From a checkpoint of a small transformer trained on Wikipedia.
Size: 15 layers, width 448, 10 heads of 64, MLP 1216 SwiGLU.
Architecture: RMSNorm before each block, rotary positions, no biases in attention or MLP, untied embeddings.
Training: a variant of Adam for these matrices, 10793 steps.
MLP neurons of a small language model. Each row is named by its layer, matrix (gate and up: input weights; down: output weights) and neuron, and shows model dimensions 362-425. Each number is 50 + 15 x the weight over its row's rms, rounded and kept within 0 to 99. A neuron's up and down rows have the sign that makes its largest values positive.
A block is one neuron, or neurons of one layer that tend to fire together. Before each block is what it responds to, as a language model described it from the Wikipedia text at the highest values.

Sentence-subject name endings. Final subword of a name or pronoun opening a sentence as its subject, often already mentioned, e.g. Whi-te, Roosevel-t, H-e, S-he.
L11.gate184:43 50 61 41 40 91 36 54 51 57 55 63 58 61 51 78 84 53 21 74 45 35 45 65 45 57 49 47 55 44 46 62 41 78 46 58 39 33 33 48 43 61 34 24 64 52 45 47 66 72 68 49 22 53 68 51 42 63 39 65 34 48 55 60
L11.up184:43 76 71 56 42 33 65 72 60 52 55 66 62 63 45 59 69 54 42 59 74 57 39 53 47 53 34 70 51 50 66 62 37 52 39 68 56 54 85 40 62 28 65 25 45 50 25 33 47 75 32 48 21 64 40 49 53 58 70 49 52 80 44 55
L11.down184:54 50 49 60 68 20 61 74 65 59 50 59 44 60 77 31 67 63 32 50 87 41 54 37 38 75 17 40 67 25 58 47 37 46 48 28 49 54 48 29 40 42 52 31 22 41 49 45 53 78 80 46 28 59 61 76 45 70 44 47 60 52 66 42
L11.gate431:48 50 73 46 46 53 60 58 59 69 29 41 35 44 32 69 76 70 48 16 44 31 52 55 79 63 38 52 51 80 42 54 31 86 80 36 87 41 46 39 69 52 46 48 61 46 47 63 41 66 67 61 47 70 33 51 00 63 76 59 57 44 38 42
L11.up431:37 58 64 65 47 42 66 59 85 71 54 35 31 13 70 51 66 42 40 40 45 41 44 30 45 55 52 49 60 38 50 72 49 23 72 48 44 39 48 42 42 48 47 48 44 57 55 42 66 57 63 48 25 38 46 61 34 55 49 63 50 27 14 53
L11.down431:51 28 48 46 71 44 51 21 50 39 63 54 48 37 42 43 44 70 62 57 54 44 17 48 63 47 36 45 57 43 52 82 38 49 25 80 30 35 51 32 38 21 32 41 43 41 22 42 41 45 67 52 35 37 48 62 76 59 45 45 52 49 44 42
L11.gate452:49 26 64 48 30 60 54 82 38 63 48 77 44 59 70 48 33 58 71 56 42 24 42 56 50 84 51 31 61 65 50 70 51 47 34 66 25 76 35 63 47 32 57 61 36 29 53 50 48 71 59 55 23 39 56 42 54 44 47 66 43 40 39 56
L11.up452:65 40 25 59 69 49 85 64 47 41 55 38 53 71 33 67 46 52 47 41 39 43 32 60 55 36 34 58 73 72 39 56 46 67 46 66 93 68 56 33 57 18 38 44 37 50 54 23 19 51 67 36 34 52 43 62 55 70 50 57 41 59 31 60
L11.down452:69 55 41 55 65 40 60 37 56 49 47 56 10 37 68 36 66 44 53 30 41 41 46 65 53 48 43 22 46 52 06 67 51 74 56 13 50 43 49 41 54 56 45 50 39 63 37 72 54 55 55 34 23 50 49 61 74 61 52 46 42 28 45 42
L11.gate882:74 78 74 39 51 71 68 76 37 58 51 60 48 44 29 55 39 29 55 57 41 24 80 39 53 71 38 30 34 54 18 62 56 52 58 67 65 55 39 67 46 67 56 54 48 53 64 56 27 49 79 49 60 36 56 49 45 65 57 69 57 77 35 37
L11.up882:30 36 54 58 57 57 56 66 40 48 57 57 22 43 43 54 44 37 47 50 30 48 40 53 48 13 44 66 52 54 38 50 17 58 46 48 57 41 51 45 81 38 62 34 50 57 48 33 23 46 71 65 31 43 49 14 33 48 70 68 56 68 60 39
L11.down882:61 42 61 61 39 50 32 32 45 49 39 52 37 35 43 64 39 26 56 49 41 57 49 38 42 49 11 44 53 34 39 51 43 64 40 35 69 39 71 37 39 80 33 62 45 68 64 92 66 46 57 44 46 48 79 40 49 47 52 70 44 54 41 67

Passive participle beginnings. Opening word-piece of a past-participle verb right after was/were/been in historical narration, such as con(structed), re(named), (born), in(c)orporated.
L12.gate63:22 30 46 41 56 69 51 37 52 78 60 36 25 39 41 47 45 53 44 57 63 38 39 57 57 43 60 67 39 56 39 55 57 65 42 35 21 48 33 48 65 74 49 46 42 51 46 52 53 70 63 77 14 40 26 36 39 66 42 56 46 24 23 38
L12.up63:70 22 72 70 46 77 48 43 64 70 82 48 52 30 33 59 47 48 70 41 62 38 59 45 54 54 77 39 42 57 72 77 63 53 51 24 43 64 56 66 69 60 76 72 26 37 51 49 63 33 56 57 43 41 62 39 56 53 54 60 27 16 36 64
L12.down63:30 27 51 62 52 40 26 48 36 63 24 37 50 66 55 38 32 58 63 58 49 55 46 45 33 60 60 56 65 45 41 40 44 51 26 55 31 71 64 17 80 28 38 58 55 29 44 06 64 28 72 40 32 51 30 39 50 58 43 29 63 40 45 29
L12.gate802:45 42 62 23 75 65 29 45 53 64 65 82 54 55 60 47 43 60 63 47 43 43 67 56 48 61 46 51 45 36 62 58 19 75 64 38 57 39 77 58 48 48 56 41 26 63 20 24 51 25 58 56 63 45 57 28 59 41 32 43 47 42 00 52
L12.up802:53 27 44 34 71 13 25 55 44 50 60 68 41 31 49 31 42 46 56 34 60 23 58 47 65 44 44 32 64 50 48 53 50 50 41 66 44 68 86 47 73 45 38 37 50 38 38 69 72 57 63 35 64 37 24 51 53 64 26 27 63 24 37 58
L12.down802:47 59 49 44 62 52 50 55 38 52 39 69 37 51 64 47 16 41 44 70 59 44 56 50 54 50 65 37 63 32 39 52 55 37 69 58 47 38 59 61 68 41 39 63 67 53 43 60 62 33 34 64 37 33 46 20 61 55 58 53 47 35 46 50
L12.gate1024:48 51 73 36 41 47 50 51 57 46 46 59 52 26 74 66 30 47 21 59 45 32 51 63 43 28 76 37 40 42 53 41 71 75 65 47 53 61 47 48 59 66 46 54 57 52 85 66 62 49 39 56 65 43 51 40 56 17 51 52 38 56 40 36
L12.up1024:59 54 40 58 55 53 48 51 53 57 61 46 53 43 51 36 44 60 39 53 71 27 35 49 66 40 61 50 52 89 50 69 62 48 43 35 66 38 46 36 49 56 32 22 48 78 76 67 48 61 40 40 48 64 55 45 55 48 57 45 52 45 50 39
L12.down1024:64 32 49 58 48 46 64 49 43 26 38 55 36 32 42 66 59 66 50 75 56 62 64 48 67 25 63 44 77 41 49 29 39 34 69 36 39 67 50 59 28 37 67 72 50 79 78 66 69 35 32 68 74 44 55 34 46 53 40 39 71 53 78 63
L12.gate1121:64 45 67 33 52 60 52 26 41 64 43 62 38 44 56 41 32 61 65 69 44 34 54 99 39 46 55 41 51 60 57 57 50 46 58 65 44 68 31 26 37 71 40 39 54 19 65 57 72 51 57 46 37 31 47 17 56 42 52 51 49 53 37 66
L12.up1121:61 57 56 61 50 31 59 61 25 74 71 54 47 41 37 55 16 62 47 59 55 56 67 52 37 63 62 34 60 32 42 60 26 49 27 17 50 55 55 51 75 69 31 64 68 48 57 43 41 55 46 49 63 41 69 46 63 51 63 48 56 46 36 54
L12.down1121:26 63 25 15 29 51 59 46 55 75 35 38 64 63 53 32 59 40 29 04 62 57 78 50 27 37 74 50 72 75 43 75 39 62 63 63 53 42 43 61 35 33 48 30 47 30 42 52 40 34 53 54 44 49 38 72 48 53 80 76 53 56 51 45

Sentence subject before verb. Final token of a subject that names the article's topic, right before its verb: surnames in biographies (Cooper, Slater), pronouns he/she/it, nouns like novel or vessel.
L9.gate548:45 43 40 37 58 58 65 67 41 69 50 63 54 62 53 63 56 67 50 47 50 41 49 61 43 29 39 40 54 49 50 76 48 61 56 19 59 56 67 61 35 37 35 52 44 38 49 51 55 63 74 34 52 73 59 37 24 64 68 55 63 66 01 29
L9.up548:35 29 55 39 66 35 61 69 49 59 55 78 48 50 54 53 45 53 41 55 70 51 56 24 40 53 30 52 71 58 49 81 66 52 50 36 53 03 58 60 60 27 41 41 45 49 43 38 65 61 74 24 62 50 51 70 41 74 61 66 64 53 38 59
L9.down548:36 43 68 69 39 50 35 57 43 51 49 23 36 54 77 37 49 25 31 64 48 33 43 40 37 62 43 37 42 29 40 60 61 53 11 74 50 46 49 50 40 52 34 43 42 43 43 58 69 60 27 56 25 40 54 67 52 43 38 41 60 48 57 55

Biography subject continuation. Sentence-initial He or She opening a new sentence about a person's career in biographies, as in "He served", "He received"; weaker on also, later, who and commas after subjects.
L12.gate40:47 23 45 32 50 64 47 67 46 65 65 61 40 42 28 76 41 49 53 40 32 46 34 47 67 60 60 61 49 68 40 58 28 65 63 68 59 54 28 47 74 46 33 59 80 41 43 47 59 50 69 76 44 41 43 81 47 43 38 50 69 51 45 58
L12.up40:32 55 39 44 63 60 68 55 57 51 52 50 53 31 31 41 53 43 76 66 49 44 69 60 58 47 51 26 46 25 54 55 60 35 43 37 62 49 48 20 34 30 40 36 66 49 57 44 52 70 57 62 20 38 60 40 45 52 64 27 38 27 58 64
L12.down40:60 38 44 39 45 43 50 55 53 84 40 40 47 47 14 46 33 51 71 58 17 35 48 48 50 54 34 46 65 64 49 60 66 35 23 45 45 56 72 39 72 84 49 55 54 53 75 65 52 56 62 33 67 46 37 43 78 31 46 66 45 25 52 46
L12.gate850:46 21 53 59 76 26 58 59 44 60 67 44 35 15 67 46 60 72 41 68 45 38 34 59 52 29 58 77 61 54 80 36 36 62 46 44 58 37 53 63 60 49 33 39 57 32 56 61 54 67 57 64 30 33 40 41 63 67 53 50 56 75 75 44
L12.up850:60 28 53 65 53 47 73 13 63 44 32 56 88 32 40 53 52 92 54 57 60 51 58 47 45 58 28 48 38 53 66 68 52 54 76 48 44 63 18 35 67 76 60 43 55 32 44 46 52 34 63 64 66 35 67 63 38 57 58 36 58 45 51 48
L12.down850:54 42 53 42 46 35 37 99 27 58 70 42 20 37 41 58 57 15 58 50 47 46 51 58 60 55 64 53 42 63 52 42 40 52 17 60 53 45 72 70 38 53 24 37 29 47 80 42 59 69 43 27 46 35 28 42 65 66 50 52 55 52 33 39
L12.gate932:29 42 44 39 32 47 33 45 35 62 27 41 54 40 63 36 70 73 52 22 44 54 36 44 44 61 68 61 65 84 49 36 26 46 50 37 33 52 27 42 45 58 53 54 64 45 66 41 26 51 48 54 53 56 49 54 25 72 46 61 60 51 53 57
L12.up932:72 37 67 54 63 32 56 49 30 51 54 52 55 56 56 44 45 63 31 36 29 65 37 67 40 50 52 45 29 13 44 42 32 52 45 56 44 47 54 55 19 61 36 61 26 37 56 70 48 42 56 57 41 52 60 36 86 49 35 47 40 58 47 03
L12.down932:42 72 70 45 44 64 65 32 55 63 40 48 16 54 45 41 61 13 23 50 58 59 55 31 56 34 51 59 52 23 38 68 74 62 37 20 61 50 78 38 53 41 58 42 61 61 41 47 85 43 59 14 52 30 31 59 59 67 57 66 50 45 24 49
L12.gate1132:31 52 62 71 39 70 63 32 31 60 85 52 52 60 49 58 65 64 43 54 45 39 64 54 40 59 54 39 66 70 34 27 40 60 42 59 52 32 51 39 59 70 40 22 56 50 27 45 38 70 48 47 66 64 64 37 38 77 55 44 60 43 46 64
L12.up1132:32 60 78 55 86 38 58 80 36 18 60 80 59 62 40 66 54 42 34 43 57 60 34 44 48 54 28 68 43 31 44 53 50 45 55 61 60 15 47 59 76 36 52 46 57 36 43 46 60 34 38 23 59 41 66 50 64 46 98 87 55 64 51 36
L12.down1132:29 49 66 57 45 45 30 68 26 63 42 42 47 60 76 53 18 47 58 67 54 51 77 52 58 29 73 22 56 67 57 28 69 63 20 27 47 46 43 55 34 54 58 52 50 44 50 67 73 41 46 42 16 52 51 45 27 25 78 66 34 47 37 14

Word-initial split fragments. Short opening or middle pieces of words split into several tokens, especially lo- (lost, lodges, location), vel-/ver- (developed, converted), and similar.
L9.gate525:60 25 58 46 63 50 11 53 37 36 59 47 34 76 82 62 68 36 24 50 55 38 47 63 57 47 65 59 08 34 47 37 42 28 47 51 65 26 32 48 76 82 22 46 82 56 42 51 70 61 52 65 42 53 69 51 43 58 39 66 38 50 36 36
L9.up525:48 45 73 27 50 77 56 52 70 54 16 36 51 54 56 85 42 44 39 71 84 42 45 45 47 60 43 35 24 54 30 12 53 56 26 47 47 54 55 36 35 50 33 52 58 43 66 48 37 52 89 59 54 24 72 47 88 53 43 80 43 06 50 41
L9.down525:51 73 47 36 51 64 45 63 47 61 57 44 51 39 59 40 57 68 49 40 41 46 49 74 78 68 33 58 45 34 35 32 21 40 45 75 66 70 28 40 81 56 23 41 52 66 56 53 87 53 58 40 39 56 12 50 61 81 23 62 40 47 35 54